Weights of a small transformer language model.
Size: 9 layers, width 512, 6 heads of 64, 52.8M parameters.
MLP neurons of a small language model. Each row is named by its layer, matrix (down: output weights) and neuron, and shows model dimensions 128-383. Each number is 500 + 50 x the weight over its row's rms, rounded and kept within 0 to 999. Numbers have three digits each.
Before each neuron's rows, "fires before" lists the tokens most often just after its 100 highest values on Wikipedia text that the model never trained on.

fires before: "1", "0", "9", "2", "\n", " to"
L6.down234:441480468469571517532477578480515490426390545589457453588431452473471545570550476373529453499456460474468563456505454538523456454539518574536485493492510488534517491533539540451533502415476485504519538523515546476547457435536476438446502504520445559513505475505509571452597436505449526544491563494498590440509496579495449457486511516499476549485508518476572508504548408403516608525494515535494508560501482456463437464440508521479404469532517497432439542483460492495486502519516468528480483578603509499433508479509567527517484443574539565540490436522543485498520483533428545471601523422529484527564486387498453520518451549379450454556549410548497611500450488528496454523498580502504499475439524610600519538537478514485513460482529491517586537462443453436496539563510433

fires before: "2", "9", "0", "1"
L6.down136:595366465433452517534548439421434498590462415486421553471509496563536479467491590566564548405456465482491516471468457484464642538527496451518487551523551528509544474510533534529540567443532513459443536477495439448376471440424392504460481502610503528525513499494587569606530553442509543503464512472480502525544464411542412534554536557512455486474565442500546458458548503437561535500551581474437395543518502496479451564547536569564526360549581566518524506495590601458505490389551545451526469487533541391542544497424461453446455501490569421488555521488489514494475454541529543543559565539473466520509498625616523522457494453508508499523531526541481452526498510460498489517542526453494500523612451470512490544468505554567448386430528463545532510502452428534564564447533508

fires before: "1", "2", "3", " ", "4"
L6.down685:434413463456476586481450493494535526488560505533501500555508456498592489458452497489538481460500549582497551594448544499506526474550553482462486475423550498497528603498500463456597477378464386415484449468609564552514521529502485455492468585484468505530469415430619545477495486498529626413511546481546531484519467535535542466524476438535529547524575468417485526474584578465502635559580466511458475505538472422461523447432599462515383422526420496517546520460438457572428547524436627535503460502464556472524504437541524630490541519525496535526510430469562470425524531558578544527488517433505492505471464441517411594541604514504394535542456415447572594561583482485492524442522543515494450514470522462479544517580546502493563414410474569518487458495608451423492486506467569

fires before: "0", "6", "7", "2", "9"
L5.down607:478476526506450529466535495397463530454497520513485568516552514474532504576508552417440501550553389542389487452543437454460538476532497590626526415503461565438386495466467497638514449521453402510460435551500446566578506422547517397585489545593515529397544440508497482522560583531510514519509437498502499538443449461511514440558568483520512531488456467460448601456559477446522634464519573403493502488555519454477477570452443470522506508454478547534449515466557449477510428481479490494466496519485418469478491580595529508517550518485439594494527509503451338481578449470447557522538480466500484458493412540489540598515502459509453470474545537495520521602503557437545476455466585480603448507455394592409473476388504569397515492466449438500534502477585592492519518540474410

fires before: ",", ".", " with", " (", ";"
L5.down2043:499497494536485430545422537535473549475454509522506576586469495483417499459520483423595486525468529505436471470553471502508567478443452511458549537473471521513470505476460482496540436512428546472563497543432614329537492573497475519499544514498437412532420502477500486468410486512436553443501527501513489404610565410510489463536418394544487454550477576456503494460517491459500746483507583457486441563480458495465534557546518606515604420491503446469568463501512591460545448479499487481552540524477540502444546548464531517509465500459604536506491530506480494527497506497461503492500535503502458509326496554500516512579525505539614523544422461499626458539492509572514433504598523542462572450357492455575514500482502431526534470465561528526452382506434536510509457502487596

fires before: " ", "1", " |", "3"
L6.down1470:494519453522487580476558599483529482517546484472472483557536511463559510412492580493523533502513576476465486598547554492500496485602487516537560527563453471471499546427506507429498541495463393542346520498473566507558495458442505548536437548494539548537603526525460470371486529486430513498478696491574487514547494462583438490550530497580450621463468564510546487445486486479509668488574454470540516591512484493422541407539532516562546434512433569533481533456516511494456508493553490498501479562587504490430572533469491449541458562437554534604484461452516560458464529562492496471444486514449455540470483557404470528438532573491575483549504388456395474431472455487567494456530483468520606391528511498522538519466460424460472526468517589493536527593506414578419533433441513

fires before: " |", ",", "–", ".", ":", ")"
L5.down1261:455541446386533465524424615410440415544458477517508491460438459507478477485477432541491520475485419482496507398562521566493517517511448511445436497551500476506519510501462488521455555450458546428524497580476535476452571492494443549487492553498503359471514567484502502504464516510538496557561505537504459510461599547440453537444470487554503397500506503485446473486444461496524584547535494558471504593596574559475386540535560437502484510553514463510485452516531407581478479489554483552550496470617471472519548444538490469517547507535446563459549397534388552500477495554556410541495564490602579431404457456543525499463448605487516465533545465478466458441598526388508414453549494554475572473400491463513565584492393512555588407442566511498430547508443555592527475533441511

fires before: "0", " |", "4", "5", "9", "6"
L5.down1921:459472468418465384483415491395598458543548440459544530456429531473502546545492482486405484461475486568512546482547486403441439471547521501498499547497438483421466460475496442416498538512475509475447510534530518490543491543471563612459467616572463483496564437529454511491527490505517407515536547448502560495500546552541484466498493611451446484560508456500517558468468473422575654477494465499528447593521559480540499541593595467422499495521461544389565470466469563540537562498515377452528484453496514522621457535546456433505571438505470465497531432489501518483475466498482441554479498433577504502510441424535534421471516431536443501465539450537520460532451456477508406504469522451552535530431495386556385414495554419465498545512435561402457509426421548518527459540480527

fires before: "0", "2", "1", "3", "5", "7"
L6.down305:500513564535467471414536443471441535561419477524433476500513471466515544565486500539538533545438499532489448536500542450493565436526509494524500553545511566442520511476419504616351516531439549492518445516413516571560465527421507506540455524566496562438486605443399406536526399531508479513532461529611483459494475508510439482457454543450551507482429464421534608507488478564562576408582546453551619485548566520507460518500485592434452508483548549454558478462474545482501501418533595461464471533542514506442483489530364611438515462464454518455521533457454532539502490578466463396534499443433507518521506454535570416529427516471446468440487512614493552555582527504532492533509488518550471585418449449468507456498535419513528535507536549492510553580504455558557487466413503

fires before: " |"
L5.down590:513450480599476500639564519497514501463471545582522456562553492421458468428425433470544507567519529512473494450531467461566475538530545554467546469534450570578389542499446548582550460478482410566432669546413485494416467517515436447429579488605506500556467474573539560478468390517488479428463548461525603515528472415405516546527517522585557400466502497519539433506577466541515611485571456522399498472476565544487485536601486473545543493532547481524489522421513378480544593515438526512501505508562477544423597619517453422562436517546484511425506559488458562492456526476507510504602441456580451540606447524544462570571556469476513440447525489439499505517438417549461582533545515467560521496522514532527520481524534537482546579512509542511481491517595481476586475575422425

fires before: " ", " the", " he", " she"
L6.down1108:482453508448516583549466480391557534501522547561490514538529534492397611502522614471546412530556370461417509520513468483490406480476560561512515492549443568501457608460506560506610501518519555502556501508514479456519457582539540493535543447541459581502603483427474470561499558551542531532535551464454494470519456450458521584416555568444493497494523431419499488520522505451486370447586509522502521530434507548483558544422521519450438613531494470436473390442500488484474529539499458473542476493500486495441515488465402494486548521490501514420471551548492550512607571498498449505498420527471409466496425540577548534515501466502504543528484443519544447471516531546502479468498483524502539464555616494434432471495538576492496435528521400535415464524547516497478471572454435

fires before: "9", "0", "8"
L6.down1132:498445514485528455466465423455536494564545414479537536423490509582499561507495509543502516527457447500537567573456488431477496566415460424535501413513585498624550402475439474532467506483487485521544469461422478602489374495518368500447568540620483543479518525451531477489530550577449495489447598444517532538485528497579494540541537473448461461566505459533512499420452464432509541357556519410483532410521439483458527469499496507489451445477462533500574525455562543498537598479501518413451492519596465488541517590407449521445537381513462520571520513458505457465511464473493517621527515505532541497547474563543638519519518561481542475495559508500473528532389489524524489595525509443522575417467553570553467492510545549626544533498491555555469437457488515516559534568473498

fires before: "1", " ", "2", "9"
L6.down667:496500510562514523430461547517461464461473458505465531530518528481482495456563462577483537532471541467506467457553490471483546554462522540441484441570515536488445496540544461485594542507452604495450527441532464508563527436545487487466437420535425476554429586492410473538554457446493498413478537486397406469490478578609433387654507429513535402485562504484451555522495456500549518611533468517561500455496512583524467507408578476499502470413484464558468498521497528466520437503511542533554513521510412532490509580520472479594452466541579487479478606423447551516429521481528484506503529458488562472595484508510425545459514505528551480538403475499426477446469555487473545473467527467495502455513590579448382448447486488426491529508504408488561556486595525486433637498556498

fires before: "9", "8", "0"
L6.down354:499368545473494487600398499482501486536471501481433572387476510509563490475552446536459488355519528503487470463485489482503534498495437561473485494372446453496443417444456483513469473527501452434451555520499546546403471512441465563518558552527489481622518565520570497497494475625515586493495597537562461507423445386544450524540478490485502480509471506501534440514524533436487500464391532497587445551426408475542430566514504550527506484541520466497566516441561493494547548498533568505477521586463501503504526458397438569427521572592456507555414484537561553485499468472550512510471429500575497459491453519462495540494536453475474484553493451540458529543430515562521458515501620512465521445573511510523433483426490430604369541515468471443586505528446539500570494502455544

fires before: "1", "9", "2", "0", " |", "8"
L6.down1366:446452527446516484528530483483578455409534452558572492395494491511537494512553537519544452475483519445483510464546573518447482416467530619539496515590402531432489526580597502451475540462533565519445425508496462497500524489627567539500490472534474450458509446533432503494648448442481541541477453542486460443428469413502412555536488496546451532544561531460594581426483510485526630507408648528541566450487456493535556446487576474539528517578496554541456426498498419531506488511427529483525512471437504557522442545525490488518452457508525565510460469556529456501509472506521453454457506470521500538575553564561531499554552542491548568622567466577534600383490515459614518465532471486518568473491598530418492511461519485530427505582492507616446521491518471569461612442480486

fires before: " |", "0", "1", "|", "3", " "
L6.down1477:499477524528469494463552462492548573444479445511572447498525546366492527527471593455523459540463504413577502529468499519509442442518517602561527587533439490523439515542495557602513501541492583453479390529476422604521438512540524466428389355428461487509575563491463423478612475473574581612511646501502466471542490547465526502485600487521463500482489520503506561456453475492527548476445474537534467465506434506467504433408531482562447555528472610481489529507488457561562406516558483508451540546548549553547528445494528546506408479494517448579535508474518482585536521417488447430459416527558509523482586454482508625504599577510497534585512458424542524573547478501553506461499497441443605507541401503520481540422443475519499490505443486483498558496558502517464514488419424

fires before: "\n", "|", " |", "1", "2"
L5.down792:500490575447491416495519510466478541600507559485493447460408565575456507508587458551539422492509452513400482501550492532517497466416521539415572448485464443511497542522518521448499528497450540596458487413457576426483521512470539532593468442546462460436532472505499491479490549545476534592554459520595497412562448425574474504409431504510453476585590472525510497601540548486527493520606513469654519576530480468408524456461508442512588453443457495535479412475471457497476422443483599551469545522438437532462536547458516467465509483487559442519521417448562589519523520570572500511485515494501482572504554530456563509433495505580566359546436492491532469472557533463483573407456518562435583563454436654404489518482500544433543466453494588510523388512479478603546475408424498

fires before: " ", "\n", " |"
L5.down256:501455500464500520517505510435486509593574402483538459458505455598514515414460407532490493486543419594453471577499510382583435512479526440465577482499431489420563510494540571419536412516438479476467527525516408424464556502515481523677482476503474499509546477508484536591534518405497570440579514493446542504556521500563540487593638509613516438490479471482461459544520432501468532488522482512559527604491640486478524560492506509546496507544503508495509458474447459485499521464552580485521551492448553454429551462524514395456498529524478473473529536457556558425534465585496479570514568464483589547518508497548469540505422547554449379511509480558561513519424554555492454526450492500508518480435497614449519533455523495444373489522502496499484559520475376554545473563468582

fires before: "0", "9", "1", "2", "6", "8"
L5.down1522:499503403488551507462593493472542451480457505472410524500596537557508384498456517479556472485483401551507483585552468400506524464681595543452559495499483423506379538516504532484481483532460477484509546484489478578546487564562540505506458559450522460517490527438476455588528440597551551514541552542569432645455544488549542421591495465434488488471510480374538438512550492488462794515478522527542460642558549455636478444542516471477475509580499468490571476522480529529428492467492474451470498529469563520475440462497559506493521515463520559501563538508504633464433570455484481424467492439522495449484485495529497558438522577535568393529475475485454451538505513516616439446481457511462538536515537534473496466547592524414520406602525496573426501427510506576512467427443551

fires before: ",", " ", " he", " and"
L5.down1155:511530519473507504482460514563541474518510536500543396428507522421390513419528528480500436491502532489444534534550532545642473510459610560444511641409470504509492453509528450523455505524450509483421502467546588517540600534455508490545532567527494551481554459511401440451386496542514532498486490483465466477440505451480456523508524432414567445492522433535519585553571535635511449519536518567503439540485511550506529483492429560560528488443527630446521426508497532510486484488508499463531536437441526572507448491537485516468495544509495528467497560489409400401498535535545500532507511561474346501488528538512508514408549539550473478578494529551513447493487536469505485497501510511490585512489553533463405482534471527483523428545457495551407549561536443575574568511479559

fires before: "2", "1", "3", "."
L6.down212:550432576550505468431573483559513479488493443545492494508570471505528538520544516507572434478550422508467492419470448559518558517491500537511531493566477532536449497429544413524461419558418444519371586515490412468500532529449485453525502424522527549492586530471424497537543452597527492563509567526479436469477454473550406503443516460478463518357463483465557547515620534546555865458495490489471630587492501460542477445535548491382511481532455534474572534461476470465468490427542506445503480541413426528511471472392510434494435467538584516487520447444551434501481544472530566513410442410461450417458461477518565582580461501491476518534556404462511497472391512453543511510514461505443478438448456457420514496447604457516549512483478436457587510540523514462483466439400464

fires before: " ", "2", "1", " —", "3", "7"
L5.down2034:491574561506410453525492534586559583537498477473551476479480455602508470433537502402519442516497464555484435504537463561519440444580481509473489521446445583541479487436507497502475600569578437521517485498423497470518500480425474470579453450402438513544549581459488539513453510595557471531424569398562485495476404537502536606475440513531447522449437578499465449490507541518552561458586385513485560463529445525433498545437538419509538470455466529441465478458499566530422474503562434487550577466388481577519566503499418534537584563461509449445484530561575558593438488565458500470510422476388572461490490492503452562476527518474660420476505486507506537524469451556533527530495530552469397548486518516564549558502543498519472558480518513491453536537469468489559504471345432

fires before: " |", "0", ";", "1", " ", "3"
L6.down961:479504494490574421442574490435524457459550560517454571535501450530530430458487511492529512470395578445411459577548435614470502443499531529556527400571385514434532466461540556477486509527432420553428443480441525455578498500497507530618552530591539471399407517542447505462476492496554522440481577429558500552516495486506484530495574505494427530528479455517536477478513488445593706499559460523491513509495642427535505507571498526475500456542575491542511544498499460497526570565414481500446544604477485527515410472494534505548494512514570470559526606541571504519465496505577473463482406437519539532557560446508510501456517496519443483519548525492597502458612522564512433389478479545488521428473546532501524340516494447481444466488521543425558514586564449488490508443557486

fires before: "\n", "1", "-", " "
L5.down1446:537498433582467445593468476551494563397429596419532504550487442553505443411545508545509442536560551501436496480566463562494462487493465515432505486546533493553566595489572596453473537523558481439506506472465581522564588450544485412498507490449438498443512487543494452436450544459544538531487569420536461521497539491574463503549441420511506544469502490541562418528491513515415605548590444547532587521482490426479474421462545491462510534497513481437489498526497430474490499555413381513559555462514499584458491378513545419540464464541646416551448451506499570532469379504509511470516493456531484528634524518499460605492523566425505444447506348491497470501449535588542539489467481585471429518499439554456464491533574421485440531474472502505384432421499474595599577542523577

fires before: "0", "1", "2", "3"
L6.down273:412455423491511536522491544487488534477360449488502469502477472510562563446455493471510441489490507565570546443497473510459455585445461562576466509490511442423418530485485472530538553497390488539549499506505465422568445566441509537555498572482464574544518488500488539538522549564483465362451530544452523488526425473477464398523482468408497478558414474518418613474481507577503718566439547465468481492498438475475529479549423506565532451502518488459476526564512402498454490497458488379521493457502471465480516519459510585467435524560490417494540547463519498587466537464382512489502577493532586407523485507449452479550457545533435465449461502455535467524483544569447583506501543622565407475493456527384472556468604499474384590511490477529579560465544408525477451448479484

fires before: "1", "0", "2", ")\\", "\n", "7"
L6.down870:559550417481503532396567526478486484475455509484487515556583552568430528477470496507490523505475480471506441448472399458553453425523478502489527585456501455538512577468500529557438435497500432484528548536578532566549556484479400492494498505393551493518498456512543511441472447574497485535525456460484547426567493491477539494509449483620499572455478500494541472508516507497422669432494534423296439511497457504505491486524489468446434459510529523517465659550516543465468529509514606508473531589449529494475455548495410497482513496417510525468495494427492430457520572532519506524491580487509525517431417475414517468525532479437546501566592379545451486477516377517541561500552597476543501424423446564486614547527499500518415520463585680535512408550481426479455493526462494

fires before: ",", ".", ")", "\n", " and"
L5.down1058:530494499509442454479504458512482477540567505426530592538537513516550543539451583490501491458443510590385501535562423468512553490513529462575573492459543525509495460569613500441406433481440520494522496532591525502535435496496490437492539484502491514539516454549523596398480435459418599450498397551517441540431532463579421467453557516537550427560437487450567542503504426471428523481558546494578453489402471416540426473470448501524509481580430497572515476454485535511454491461503459521505469557586599471407491428487561493437514518439468588556642576526538425449493540470488479411504437531580516478466576549520453497515394518462512502480586423504593444493534533441487486448563554491518484475549433496577466522570472466510506480481456460519528556545453455492494502478527446

fires before: "0", " |", "."
L6.down1600:553506480531537540543515515472548463570566468491580485438444497488514475624446416500488576528449491467596518592542602533496497512571532548501465477545547565493523544559503439482526454400550441459463427491333393498476503617511446512432528467565466522461472444616490511487530497577489561456479547496599506536430500458472360523478496497488488499524516484434490514535533512557525623501491530461452523439516486500542539487494544391394428513594468514496550518464548446507557546482440435569477457519503546457557565553495525471453517607537493421499423536543493524513514407470486589636494530506490456412451539540550557490634561468547541502456453491438497467541497488478561549573553460482515498446528459536554495502525483594529492443488461523477562546500591567495495491534506491

fires before: " ", "0", "2"
L6.down133:523464547566570436490493522542516511537572548472525469433525507559605548462432565496533494536463565408548494539497467525536470446618530514507476441517431542552467465484582505542464503523494448531495519520536539542535484522438433567493437538542462461455591550589514470516495477562513528518480547530601562474508511484501474438453409576605448577492447551526551610495468451481506620495521508537560504501418524487602460451487504490490568595532566490514563496506486447499408522430452534489463563609437509517482564505409576551474433496465484513607495540479562469364601582562535491501507498464525505448450503505515522481499538508486514499458573545531489524511610371505527449519535538451548476463487558415522428496494533465442465600526473467421571667534471509486509512386575497

fires before: "0", "6", "5", "7", "2", "3"
L6.down1850:504395441511484506431595497547508556446463562553427439422502532477550479497490581429445414462416439524443504518484514539475439497444563487568463483484556566475449484469499518437543453565540543482445495581494433472440459513566515513540573466473536454536384409473536619556582532477441512562603422518453573529527491509492552498473520439540452494524524516470507516531542445393550769457432595451483566479468477478479559488508570487558590491541453495470507423457476411443451416546599493524455478514472539506470557523508465535531516468557441530453499505476537483489522433358477500555488476490483416419610527533539496497481509447461517534583501529514480480517413456431501502555527496493575498465423462449488555500402535574404454463553483617471557484543518595560455435498472408

fires before: "1", "2", " |", "6", "3", "8"
L6.down765:518439581453625619444498452475499548501520504469522509617447479385484555476516483437510482492501553537456520593507496560504546442584517446514544520558434509482555487517472488480452490486414575485564438537439449496509512494464505610414482498575539519475496507433490555523515537517545502525426543490580517510503576490486513435573489512525495503429444520487596410517522440421530475506526549445472437444485528442481493491503653504532463460471573542492545549393684551453449500554417572552419548470559513514561509435471516499592450584485597561451533456488514443489569416569451505441526525514476502493456510483544498471476528519502474458467472491522468575566531432504560483518418495459543424530526402444511475463468481532558544482467520545502568566503501536471493425476449459

fires before: "1", "8", "9", "5", "2", "4"
L5.down952:471469454505419506564474450562543505579445549447469611524490514541578494471519453492479492406498517495424428490538443520524501366424539522506460455452399520484549516463522456508545549606526502523479438514517527532510455523550574438555457438472451477486583509510479527537546538565451422482503577519469491500477466464494449386453534508510500525486479488545505466494464529505550500460579474523515518515498388512518404527423482465495439510530509576419541553412529498485513558529479508430499549454516492545431440518515397452613531476568513463591434484559580535484479530483564487492419493456530577537478423509559454563425512555506511498489555498456460521496385519521507467496520527568459503525546402513521377624600526524463443411507460565534534425466552582483435480564484420

fires before: "1", "2", ".", "7", "8", "9"
L6.down1450:491466512562521412466432590578517573489451385540539468486575473449501516437509496426489461637504562524496512537480553534478618512528394496488590446566490498550491434529413491499406463602452479531413496527439469458494541508419496530587454471605381379488472516568551461517476567524495472484568514468484429435574460511550509501495607480498529479449435548522465557565502439542517693571507563515544489510451478393510551512452564454551411455486513459448487443540544485553498499553474499556443523483498481598461488555426482515415514511517532434492395570510454444453467550417517502491448520514476501558563559555517510549464493542545594462565446517402560533522440539411405487540469576496425516433510439456468464487527508458467434550502528529435519489545518497485544440485371562

fires before: " |", " ", ".", "\"", "3"
L6.down1751:510548472543540562509464498532503485496502571467545524543575518487475548541529519550559520487498480494485449494480538500414530469443481485562495563542399517490498435536596513460443508492537563518453529412530551459597544612548457524453453435541502431503481484511432439535579426589536559493405559500532489512447480578598516470404588551571467521475599569536523556595575485455542626508470447565431445494531560450472499484582541444500502454492481472550520477455433549528474464500531415545521500504555525454520436507375499528461531507484615406512515494444504524503497492569464510534486423490542437531485484534430459453510564554551577462510560463436460491554575495546555517427529505485516457498467443550597326467492516461547385429518509538521476562477603453450510457492481436

fires before: "9", "8", "0", "2", ","
L6.down1216:644455462425395535530552601409507492544522483445554582440530457507503436414511463558528621450558458497453446463461558560519535517519508544479510550484542483542480512524455496561512537447483446461507519476514437504486414529499457458565417592554394508534477561542569453539478479485489441463414570546580483608513536455527423512575458549497480450568425451516466486443480529454481564487574561515562522529475446524565490500474551479474389438554491596451456524489547496550527577473548540500510542593508507509526452469397525506532540479510404511605485512504543469448561431543574580492561464498516521483488444520528534542497451531479544467443551469442444551536565446542560442582501469527561452501479560556540416500525496543609448520527494540493530417547528546561506489533500517

fires before: "0", " |", "2", "4", "5", "1"
L6.down729:543495530437505512459554409441525580587443507554495454453565564395494509512501564397503536564509433495437563435496492513460479501571529481565480529498586485485491541456399547503508540505490538437444550612452449563593346496473554499491464578546401496443427484516514520493452528463516550525531546486501568538461529537499523503542503523479474494519334479461468533494512421480517477443472512487399479510443527421457540560520502508601542557532410607405477551553558540485544574522544582519439401477528513498534492502503556598491508498554514521485508470506511493474458508474509505532464486536499446558483505510431596490527471531461549489485520489478497582502553514504503418504521517557506489584508414464549531510448572493624495410405434468469430511549424482568470463495496462

fires before: "s", "\n", " ", "3"
L6.down655:531510468447503515378465504488522476488531429357423564513552511505512548487483525507559554539432444354563527552516575564517588441414554395491431405397479564420563688496518492511500492527512539492580420516559522449541520426569536503515499497488564555552500480550507543486562488540549553503533458474551472430498482492471476563400439547511532535465539523470486557556414505534506495532511534587516567522479509465437511526532552521460386498463492519505534566415520526563465544468444516528546482539495526492488512459634549501414432516449546501479454519495567483503513512536498468516534542451537536498536483450512467436581542592491451476581554453607381555606488492587576532560495383547513473429465570529575487485417491505543447455338520472555472450468490401535477476481538586

fires before: "1", " ", "2", "9", "0", ","
L5.down1225:524521559527529531572511500459518527466460462536459539548470456549558461465461453476504547515484513509498492500479530523482453417587433465519506534515401560474454421518560496528509559480377575488479547468546523360471523459586574531484444419457478452536481472599440453616490551515489536458512432492478426438499539510523546467500497490515452462491532513500557496561487544549496534561532533518564619582409516478474433523551465499560530461442434492453551483492539551464547347488578522564487521591543445522538445543483517397513505455478499526469486522513479430465555517537533474429561559435604493485531620524475516525565421508572607524580479521456530474447384568514466496552429570517430488457574549547409446586468520433566468481494494539498447478471458475439434523481486470

fires before: "1", "0", "3", "4", "5", "2"
L6.down1060:557508443380507473396526518495596462472524493474522520441516468528529412508483595481473507507504470534514562502551501510430456527538526566624531429561392555505439469549490550465514469505476542532466472583484567477506594543559491532534489411478504467503470520524458509433531451542459522494519561519462552557505494557555470468553564506466314476483530417531558522519498527518476571507557519582545515568473541453523458446514443455496652581518486533456498427585507482528544552500528469439516425474552505381491499471520544501540439519510464590487471461507496414524505583565480553529489502444546519450504628423530647506529546523406554474567495515476535489496475446552543527544517472446496459437386531528455408423577437632540451461479544417450542477542446536496508470554592459

fires before: "0", "1", " century"
L6.down1885:526517562443501512357415511529532490495472463491542517508528501569472490489534594454558549480447467469499537492518451495466572555438492562497462565493517586407599429511459531559411464452494481561477511458438568457409468469425490496430512485542540423434524384499517532474502562498455567528503479495524469517409556548551533474404422639535507422531508486550588490430475573394593532329515442437514476490448476491487514431437414469470571411514501552513506476523483528478547507484515481463383499534463560468514527489500495532533540492489501603514497482474461468500495543601451541454496462522513532472495506497594554573460519554485500552571468409489481470541456482471544440555514428542457537485571515531527543579530409468523479512485437415474583559443453490531492493415438551

fires before: " |", "|---|---|---|---|---|", "|", " ", "\n"
L5.down1257:555501385504574492519538480485507518568495484459509520498549470511512520413501478489523520510434490512624557617421494494672530517501478527496453505547478471515531517458546483524498534486432534442511532417442468545401479594487550462456620502501446518541479454442506537601429437505524470581517658527511616475571477429481516517516441570489473443380499534549530437504420567494487673558506415521500487508482426427547382500502436506518530506525535410542499522504515430489435422508484501534507459468477480571484369535537500384557546598567514520518512503488514520501439457557476445482451512462469507520557539494449523608550446490577489526477427495416543510481397484411412500544457574426493518551553458430469533427473651551496511517484527528504488461607527380502533485570500531

fires before: " |", ".", "0", "3", "–", "9"
L6.down471:353404444600451527548463514405544526506538402456521459528506524429523560531510473508393456548468499418595467491529562534458537414515508515434550481481515526566461537545494435543480553545448501421444481485487557491440569626493612485517426588546485472442496462377492468507496526457478480514494524542583502437476489466615425514507530505440485463492475468526443524524515490488511582553515470498541450430527458550484478453598487449612490488508403541453492516547517427552510440462450515480513537410508488478518502489534460579399516514440409455528523535447520516589454475531411501485512499418514448476406567559494538558462498453550467510543499424401489551481490468434499560587576450488576457532572482467433539414477522523508475550542465510558569525595464486528393484536493513

fires before: "1", "0", "2", "."
L5.down1067:446400453402528471531574447541533436520528463553502502449560397469478473448500450473507497463536502501443604435579522528511545517473561463567500439495457491562466509476533427455458349427420565514459594574426477534601508542575563568477504504487521515578490541618422486509539471482523529568584514540534471463582461535553538519559534409540474533408518439392485538598464502540512538517441527447477541474459408526557517482510481451512517523490466466527503462495477465527479509526500491481572517515525510560504456427494482551618509438561527508556488512414457472525490553468531495592396523545498521544478544480514526579562468461508446513460519578547488389437502543416472612447517551474460469437501516554491528451595475528533462566453618482480480542506422550477493547471496503

fires before: "2", "1", "0", "6", "9", "3"
L6.down1815:563589494596510547462592556591511470541457528474489452534552522524565435473535503462496482504446550557546571497539499489601553459521475564432566455376554412552595538463475428428498495397449466534533448470493551481496509604529527400503471483543436499532495473546515471418448621520467437474564528578459567547439489499498599455466532484510561438517511445495447511464531631486499581485586391380432430538457476464477413520450452483521458460525509530515483565474558464485478565514543585436530482571575551561547443460433431497500489523524513497522590530563506470536454510474528550571422519458488559487453551505543516528525506546428479548401533488595528480544548500434527459501463522397596419338509514481483515507472538534547538587460483527559508506528494510420395467543519562

fires before: " |", ".", ",", "0", "',", "'"
L5.down1827:333499481405482562533392468373556404546519501410472481488517440481550486489481445474540464447497518497436564462478474601474524469458443446486525398497498518517451517551460463483456489520471482519496537633482567443499533533524469508521530605582487426531472483427437448412377518527422506533432531555575444508503527446567539582501469520470459520487554496542560592493424412477457666603495512574499508559557535582441453536547473427481519449473443582475553388520499499586459500527443432465523478438511379537548530507491507541510564537522533505456516478466474532533485561553434443544586507475570475548435495506502530441566499538521441470547537418514483491525472565474435489464567562471522517503377481516524453563559510495504524542457495582457381479591448486504447470512414469

fires before: "|", ".", "3", "2", "4", "8"
L5.down705:543435526521511404481497465504471496506388493534514527508527402469446472443462367471498450454434471586545451522502510438520544430507468487562511497595449496569474388517488449577489469498538465489385536511572393445514570497588491458400541513442460482485536574515482480497564553496543402440569540444578427523454367472493514545575476391508459486479522526487496515477538442609526567511518546504460491479498504520478463499571608570426614438563555433450654425508448516544557548478465462455514530531449563474491500523505507483472519493607453543494492439525479588479524594456521525512528408548531603593444443402450540419527429542540465536545581446505448451424477525515421519416555403543467500510447534535508503436541565454561516500514582460467471586509554463515572483543526475

fires before: "0", "9", "8", "7", "3", "4"
L5.down1007:529502488555474435503510624589493629531453525592511388556485483541417474501404485513507512564526478473496465485466516457496540507584537604528489575518522529444507577460533517637513487530437494429437461432447501553568485526510573430505442530626507549470515551423488457524553405440548409476480528511578534550559494500593481516466481519468466508479515492449495496538504530483512601447513502429451533553519554425500414514440492503397472474544432514373481482459577481515511497470564566488501490537479470544505505364468496517475527518586492471517458507449528499580531529559464565437525516399410505430502471434389544375463493492548545459504467500443492509548567467462456547536480449542408578594483456465487477492438416446615569526539506461411472562488475474531506481437494517